Weights of a small GPT-style language model, trained from scratch on English Wikipedia.
Size: width 448, 7 heads of 64, MLP 1792 tanh GELU, vocabulary 2750, 35.3M parameters.
MLP neurons of a small language model. Each row is named by its layer, matrix (up: input weights) and neuron, and shows model dimensions 165-292. Each number is 128 + 32 x the weight over its row's rms, rounded and kept within 0 to 255. Numbers have three digits each.
A block is one neuron, or neurons of one layer that tend to fire together. After each block is what it responds to, as a language model described it from the Wikipedia text at the highest values.

L2.up195:130131097118121092102110091121090178152106156138182161178114107138167142085130078128145172136101144158122143142106084101139163159088150085123136140132115152134137151088171136103185150138087148106154150147098153104173053146163114136121137125170135171115217133133133188145174134130110158143085126047124141155106128173091093074130116138174157125101097056156140141150144152121132162140117
L2.up1000:092110134055200082113137154137124162091096156106162167168092098126124152136142121093135117174073155147102185104178116113137113129152154121122138132146166132157099136127156133116172160115075178086092121133145110108139089065148121171119159120138095056098181153160160156168106141157113147107042153104075092131120118204094147140153111117192098148135088149117130112152103155088144202095116
Phrase-ending commas

L2.up366:120140125133106085148117131131144136105175156111174145119146116210146110164160127070122137147082143181104130114134162117102158146146135091156130088168164131150148166111098134174118152093134175200156106134151107076124143160100078084128121063102118119050120097139097136164153124118151124160204133104126147111114149111105166061117131168157139144132084130192090146107132149100121104086111
L2.up1167:128168161139121048102148129151132140149123086121182121147138104138170151096173120120093147122116132135142182140162106128154165131096138058113155100100174121118166148120134125085092097141121159120127112160172108114145104129132142108167111092126173146121075118166063150151136040094164133179093091152119143087101069112177131137151099165147180121096147124133168130201212074054111120110161
Word-completing stem pieces

L9.up399:133117063119122116099103095138158098139124163139086121125131107110104155120119106129094083078131117134121129133106120086123178164104142124113131025100167165065078146106171156107092139157055150110137094141103147070118163150165110124147090159118155119125124122119107131144125137151146125082132097110134186115124164132157148137130099132113147096167122127119111156148097137140105143052107
L9.up432:103142116111142185108107126106103091092178047131183193119099079092155159142156104086113110093145104153095141166113103108158160140103138138127166110134123171152154101098145151069114126140139182118173120141105155148115147173127182199137081160140135116115112064101175152073119137133154122112099105138153117106128097133116139109091136098142118118140189138143146158146154084167154098074147
L9.up638:085131115170201120130135098140099121127154126150151167133165114070080122115157138116073088071107129123102072155116107117195133154086125154102130096105129171156100114131169158110118163107109194175152127122118144171114136167175144101144120146114142164148091143135126192121044132132205114084109127129062159143168126090128117160123131135084152105139175152080161137142110124120126167085204
L9.up706:124139108069170148140143151151073107108103122146151149130154156187094162111106114165083108059106138211147140138084136142182114146049105153182151138131156142133060172136156145105084158097106158073154129128127101097084206181090152158106140096102139060141161099148070117135111104081155118173112097121169166102157141127127134125147154161138173175131158132130127072096141116173114098105153
Split verb stems

L9.up91:116103087164148077216100117037113154163192140201098120084102106116076133125135098085115125101075184166168155113106118109123122101118102133123118171093150099118126058133164127104123156143148150123089136113113123141134101182113165134118096147124114099126113143122135132138143129172141070169142122166115159107034152118041154131170117176114130137119122161173121116137168102135123140105163
L9.up1102:095133105098150156116150130088111047112212188148106162131166098173118089182154115133086105144115151073099103216160106154163147138130120116143136079120123113132096169170165148122114116122114152086096087116128134138071191132155125112121132133091130134150093170137118190127120104122146104102101174136150162112064166133108184121120146135127205105120140104146095139120169066170087157100148
L9.up1392:145140158092119110081146164088091076070094133104191097095122155178151169098157126157119086150053147126128070158138162164110142157127130104162191082127156100122130170137149116158153093119140123115145150135111087082100159081152135153125164101129146165122093094124154137182147138157159164114095183129097116146089160117112175156088113134146187095080141154163118080108152080124063081136115
L9.up1754:064151108114151122142136128138134135086127135158105173172143098085144123133153116123140165132100155115145076160132077152153141134122189120169085094097122168103129099134113161085092135123095188086165164061111092180101193184120136130184130199126134067125114154117105168145125167135162127079079116168111181126128181115135110114137088111099103097141184111149127163145150075166166162074164
Infinitive "to" before verbs

L7.up222:158130121113134116102163151121132106113122172092138149155123139115129103165230128224151106135170160148111140151157131064119144131116126123120114072118129130052103174120114142117115111115123127156125112136126124103074164143109156103169182108087129072110142133134165161143128144127214132130131193147110131107147133151161114102170103127134110180139137173156154110133196056108145169079102
L7.up434:152148073101134088176114189096072124087170106157164209133103165161164130200162151136082111100143135120107135132160135105148097134132122149182130158042090163093102096103149091123121103071092153164091103135148152105105150126111145085186092100111148115134119160174110143134145125149167182122096082120067178123102149127121098127072093137132174164163153138131130143109185100142110111088170
L7.up521:172144112093099135086137110121150118121196213051127137080054115118102121178134122105099127122057147158106043147112181098144159166135091109144142105094085166105084159116188146145163174147097073195129125123090119099140091159164157130100137163092089104104088062145173147102113051188155182067103122069121128069139090074078145109110116170128168165202170117179094115146112131100137125066177
L7.up808:115123155160174203108146183068105146083144158100119154094137069111181138161178171128144149069163091136082109179154144098101149145153139119098103100077108087066138162132150146090117120081085141107128120067098128102077136202123124122171166165134121150163125138114159155175097125203147137176189095131121196120109141073119169110119135080110143121119144145176106139165151088065095155116141
L7.up820:156107143080144063083159170171129184109118163052149113118072086106113146163121136149123146090142126107132138083167176068145094154184138123107115085098202100161077168107181203149081167128127164173111133048124138116061159135137106144124080128152130120114159072159129157137153091157124149121131120206138113085096139079136193097112130141100129155158141108220183149159116183087092169091060
L7.up1168:136134087097150088104175141098066100121136184137082167179121088142104116182122157049133095041167076145139146129170129111105139139117105126170074092146095169151176171076096162167188131070097147155113099128124142128095143145168109115088055108119108178139169141145115130131131147125194125159101119123167144123146086098123109091099134212171115215191110174170093101150052117127073154093069
L7.up1465:140126091105073105090077063145046130128181187102143153154100113120135134164198180158097075104191154131118167138122158075129167138104084177111144102131150166101171093128097143168092138136140112078131132132117147129096153143140138140129100183088131163097106066174165107126148133099117116139166139129114140110101132174085110166097174152148136131146129120078138099113117105174056150119132
L7.up1493:149118072117120130184196073175130120131118156139179141160084140168092119121153172115102136083074143197129153057149013060085145089128140109168141088104143159066122145144128141132095133085149154167119144142134099158094093144129099187149104146123160129061150123104071098138131103109086130147138115135142154105159090085022131152144130105166146131161156124136149144162104126111090100088148
Mid-word continuation pieces

L7.up343:124134098139093173147159121113141099155112209157180173169143134073084152140159100183116133100119179142161122134152123135134160125077216114151121113104175138112084138101163144102159117110118129104119092097127121118099185115071090149156168123119169180111146109198112088120140112154099159089106106101157182178118074082161111110164071138143150188128123137097125164105136105139143114122124
L7.up455:076141064120119112141107151135144090105126208137138144195133103168160146085163144154101098109127181198152127148087091121131128147108213176101107137138130105104124097130093139140147150150117138144161098019113148157138081149078139105125162090121189189156170153139100149117088119124100134165077073131104145125165098117131157133089131129164153099095164107060131115136168075137070141125111
L7.up642:118103137115146091099124163090130093091145074153125166151135166113122183035119122100055170117111192111163139197153124120151097093069108159146177154122194163171104137146058144129175112141116141141087114138154109171188139046171164118075126109093162138108141107106134164118182134121187119152145145188066142118097080138129112142186095103134177139080130113117122121091174127193092137064103
L7.up660:125153119111096111078061137128164061098112117161119187116080149124137157099135175091091143093192206113095155124126106126110161129144150087120096068114127128137102116084174194115126133133119187154094141121101110098125109194107110078128106158125114142160132128075093136112119114106107106086151113097127091095065095099071095134182124134188126112106174235138123132148154155101097151085070
L7.up996:102075176069128152072103125105096092109156116173142149158136169136099139109160162183093176062076186168168136144184125147099097136134140082191089200114152131146102120124056141095196202111165157090145144069131129134126117169154130127120106121110140145087125150132077149142145153159164080101094124127103091124097104114131137118136085151132122184153130057098141109142142137118122107165086
L7.up1067:095096153064153096162171166095083130139174174154147144202149155091142154122099127145038114149103142150140185196158130114147092090161155175123165152104114136189162153115102107102146179158155114092144109090176130145119130120140123172165137081157141151141154181103136083138116148094133155165081103110136136116151086105151137124097133128172185092129077069105133149123196122140173129116118
L7.up1175:148165131084163127178186120140118180100143138116160166167133134128117114148173123102094114127102091124148189161106083104128132139094136114103051127169091133071133099060162136105077116172112151179171136119070114121178133099078158117184092121045138115109149092149165172101181065105165193170105172134082152122153129140145173178168115166115159087092210129116132112146146086116076157153176
L7.up1564:109152162120112159103126132111152068056094154104109170178140124120093135079088145205096084181129147168165048125127151151132118191123136151160102143110141120140138119127067150176135139130161158112118100153113067129186126132146162094139146113129114111130060132135138079130134093175166103123136103128073137110110114156125097124170120158176123124093137089132151173146085150136074110129151
Prepositions introducing destinations or venues

L9.up168:077098115126131139120112079084133149147138115132147158132116095118128144138108114177108166165085180163115170118080092125130171122134158095143099213123090126081114096169071138131161129097128091161157137127104142118168097194174171145079127169096108113083097169120165098041126132111118182179129102160123109068156137147143152064135164142139098135088180102115173152143127159140171113107142
L9.up827:109141045104145177138115122044142215099151097149082149168128169123146113090122160128120100123136135117212153189178121120127083133133162101086077104122073138094173163140171126107152137043088114100127129096117091121166105073128142117091132130109119164104150131115121150146155122100142134140096148124106139101203097131137111100153064137142070150076103131125043127069170181149161175112163
L9.up1194:182125098119148139129103150127087148133152178093116142115070088174111147122107163133098155166191137144143126163150108063117131131197190113176150065094084170053085157151098132098191072144094135129192093065066137137146175082115113138131125207095135096142128088170142127092164093157159174080113119121161127077110072126173143124153126112171120146116090111145148117005137159172107064071178
L9.up1530:047149110109085133144142063144133105113112133142133102162133113171024115119157186115140166112126110154158145168121070161139105155118143088161134116061162190087159121138084102170195144163093189190170117116094162090126179145151122132108162149056156061107157098094143120152140126151135080111104120086179123061178091077162113131159127115078162190145160087132093150083099068140156087055169
List item separators

L7.up373:155108080130122064079148096078114108141118080127131131082177136139082138122128140087137170118148139096112168148170163103172121108186170143111156107052093111109117098119156134116170143123102108086086076091094079085117162174112153144129132123093131091124183109113086224090168101087119113141112074153108097097197109118042090069128120147155115141138115093113132170096124142132147109077121
L7.up648:113120146140118103124100080155104121110135112095072145150150095129087155140097137081147140102187116081072215141123138114163072098100124150144126097040098183145125103179127093137123127112077122137116113154128065150189206112106150183097136124159118111103130088195151108110102106096180127191157142128115105138053148136130144114179135166146149154087134096119089155120135113111174149084130
L7.up726:047158108051123103152141188106129152076138083154168075192170124143109125093128158130106148058141163155080123129057122066186108132172208176122105097121099153153155090177063133091051141108119115145158125148098135131121126136162130091098080092133117114158144124136164178139144135114170167136130074140090136132166172151082182075116087110104195204156084097096166144125156107151116132160091
L7.up803:101182124139111113107108108083211134116147186124075125122135112156124181099152111118137174060124130111082088221161195141160146139105096112130120079082140206123052182177160136092145126120100135137127114150084157090115182149166196151109130137136130114090154117108116166116130155177094150191137146138111158116136126100084110152137085160108099084112105149180140160093100075128088167111123
L7.up1125:138144099132112175177141069108182084117123140167118113144111089126122129090156107114086074135181139160132124167137133101156108160136131144158130138129078110160131143131152180079157148113134095059108116078187104089139168107161059145086147137154149128181151074139097149139138073125150137098121073117171094131187117187149160140164105148116175170103124100084093134070108144142130151088128
L7.up1427:059104068095101107178127102067111132152122130203116092133157068152076090080121185121087150098166138103092171116163201150142068096123138096089150138080147110115158099176122189150148144142126094064160156131137096118097068160145152135098138164140141156146101118167086178098115133072123136186106059145126159058114103118086143106163072199172177142115120126114099178139130198119120174146137
L7.up1624:101145133118208118098165161090123124106146108065155150134120103145138129115131100135127145159209125105132120099104145174101048157186190094138168137078173100113149120155109092124123147101170107098160099119120090128189086079148143129142143154123146121136084169130115144082232161122138102110136150167122130094201104133113135106141122055151118189103087109131101135189160161105128115061135
L7.up1641:176134112157120174147092132116123122115112184130096085137068067096105178124075151082103150118123142076121134071155147078197097057162139168102164104106119107100111134156127129043166172156140143062159098103165097118113147115138093159078145155087083141144083130166135146085162129096082118146153077115156077103159171135106076052156143194171106129143112146087090104148074185142149134118169
Punctuation after nouns

L9.up15:118153074099155157133153058120086109114118112139079187127141108131061158058100115095101103161100207143099193148125078145137151069127165113101205084114145142137088140088106153096131153092143156107134121105144123122055134207137129171109187130138183088114167149127074109061109147118120121124131118103121082111142173119122113148138090109093110105099187120123105154092101105163160110073109
L9.up42:103144068128135098162109092136102075121128106149067099150140099103117145103156141123104115102136159128116191106130100118145110126148146164015149075136138117055116146098176115085162099112125102128126085116138122106132165116173099123104116078125184088173161137138091168118056112126187150119090131113154144099116097159144112111166159136138103116135118120150072156097151190107163068054173
L9.up793:071132135168131156074096128129134097129217106189124172134151130126114103091112153121120144146186099124102100186110076098139110127117131100122078125145134161085093150138142080108151152087110135114162115101113113117164150187072162110165126176129163103093089148089166125139118090186192124125150131111161141084160154114084169119147123100091150154098128123108135150145122143149145103131130
L9.up1008:130126111170088142154081150156091167122116126144140132154145149148073169139094147122120108164202151126154124133095128108101155091132143139122165136139148127110098119085106158090129111127151154111127104111114110112102086157094156108125143128176167068192125116094105118107189072106123181119117161136188126123143184168040100089121128103109124130151241083071160121108142123173137119093169
Mid-phrase connective words

L2.up1265:133177152170158148116156162117136151105125177149149189083090173147167158137137141149153182133106107130125153108122103167109133104117133132114097099155102138197125067075150097082094131066159158082170099098186140156162161145142180084167129113113097180105168140107169136066206153128071141158115103128139185091141016118160162169165083102159148158136089139155121085123109159139109152133174
L2.up1625:120130141157072082119050126072127153090158188109124087119112107127152112129122181142117167164144125152137138132148105184164108185173149125160078127115092161173130108117121152152079125121107168150189075211179149077105096116219106057059160083116127108112092020182120141148110103115116104150190148072166056109108099127109124119142115194157095124140122109218101155075188150146145150156124
Possessive apostrophe

L7.up109:091152077095118189115140140091094135109155120126131155158139147112106142120117157095125153129140159176157127142126126139113108151087140123178181115049099145148113161164101156130100133168119108166137166113066154176139176124057082050144175116168124183097105163098078119130153125094146115142116052164119118086161109119194133105126118133155140154147137065130111086143161117094092122125092
L7.up670:102101078153085095173122084105104114092092118119159140134118106126115115090157146114103148091141169111106137172138099094145086146165159134091096103071111195121140122124091087141153106105159145147102150195151129115146203125155141101124138123138153126145143034122145107135191128136145121179168027132118118118149101090117186164121114161139115145126125132129144112139149126119175146117167
L7.up815:094130134106110169110131115151148134074158080121188128182091144125144113105127188141093111088103131166167103187152109152149096117158125119109081109155126112167137113136094166119139145101151131115126137054110144124149158084134167158105115105144161145133120158153139153071197119136075102131160089084158131123155085125169136143137108145132154094117125064125125178168117102139197143131139
L7.up895:098148130119155138121123087107146145121156149132150144120078125177134169093146189117164127088133128184124038197183099154191118108157126154105177122071127073121120105170123123116133145136090107069071117119139115145141140163170142114117107137105147179069105125112103092156081128177157081154123107115135126095112112089102152121134156110146114144162176081104075125084128071127124086079159
L7.up1337:059092108097127176163157102111126177122120111156153176183081138089137163144164180135128129098131166122170090135113154128109121167168241095159115156168135091131152105124070141104122111139138113092144112113092155101173117122085104099133138074129161117099146130163098132089117092160153172128153079129096152103196105173108124099125145127138175197079133030138093130089156175061130200095140
L7.up1376:120126121137112138136164131136096110098131083143163149161131087104156180106111119108136202165156111104151119151132151146143086049133151121152107066100097115194185162097086222101151121119124110087134087068134129082201103078148046136084177057117156131135155153106147115104171149098142091111117038110155148048141140155184129090101104172180131139158118086122083148157127179154151108148087
L7.up1381:112098127099158179134132194142149107061151164107125163180081129166146107119153188114123242104126126132131124070151139126093180164110175087155106122133137097120120142095119098122139152141078122154107056151125164061134120133114093148135152136106096063128158135144162102131155139192092102153156178126131093126172133125119120091141168153091145149163080094180117150153116137131195157097114
L7.up1749:137142105116182149137180128101130075105128140124105111155079110131059132123133138113126143115120162130107149129187068138146124115095156180085142120137139153126117142128126159149184108084066152071139071144100093189139162162099131144107118161128139108133116188132077098062139147115136164121120060099143149102131141126099186139130102171134091136134127088158038090146138159144178131097186
Punctuation after proper names

L2.up1302:131139174125154141106104131091127045089084167162181185132114146121121112125161158122079116098110127085085133137146159150142091150036142174108146161134146164139087109122109082091165176102110107145193089185088106187201119095114120104136138140127176125137136153146118112138149130141189147149124095145076150066130106164095162137139185098151150151132096211075106115130131087094061147192108
L2.up1396:164151139077119116159097169107167107080141079114166178244087087077118154168118118156111100086107137118081146204082095146110094158045140122108143121103204100104115114122154153134119166165120128186158133167111114117127134109140165137092120148112141154113126126160110120160137141113151104133118175150169192148065125119094144140131151109142131116148179159115109163110069069127121149116146
At / at token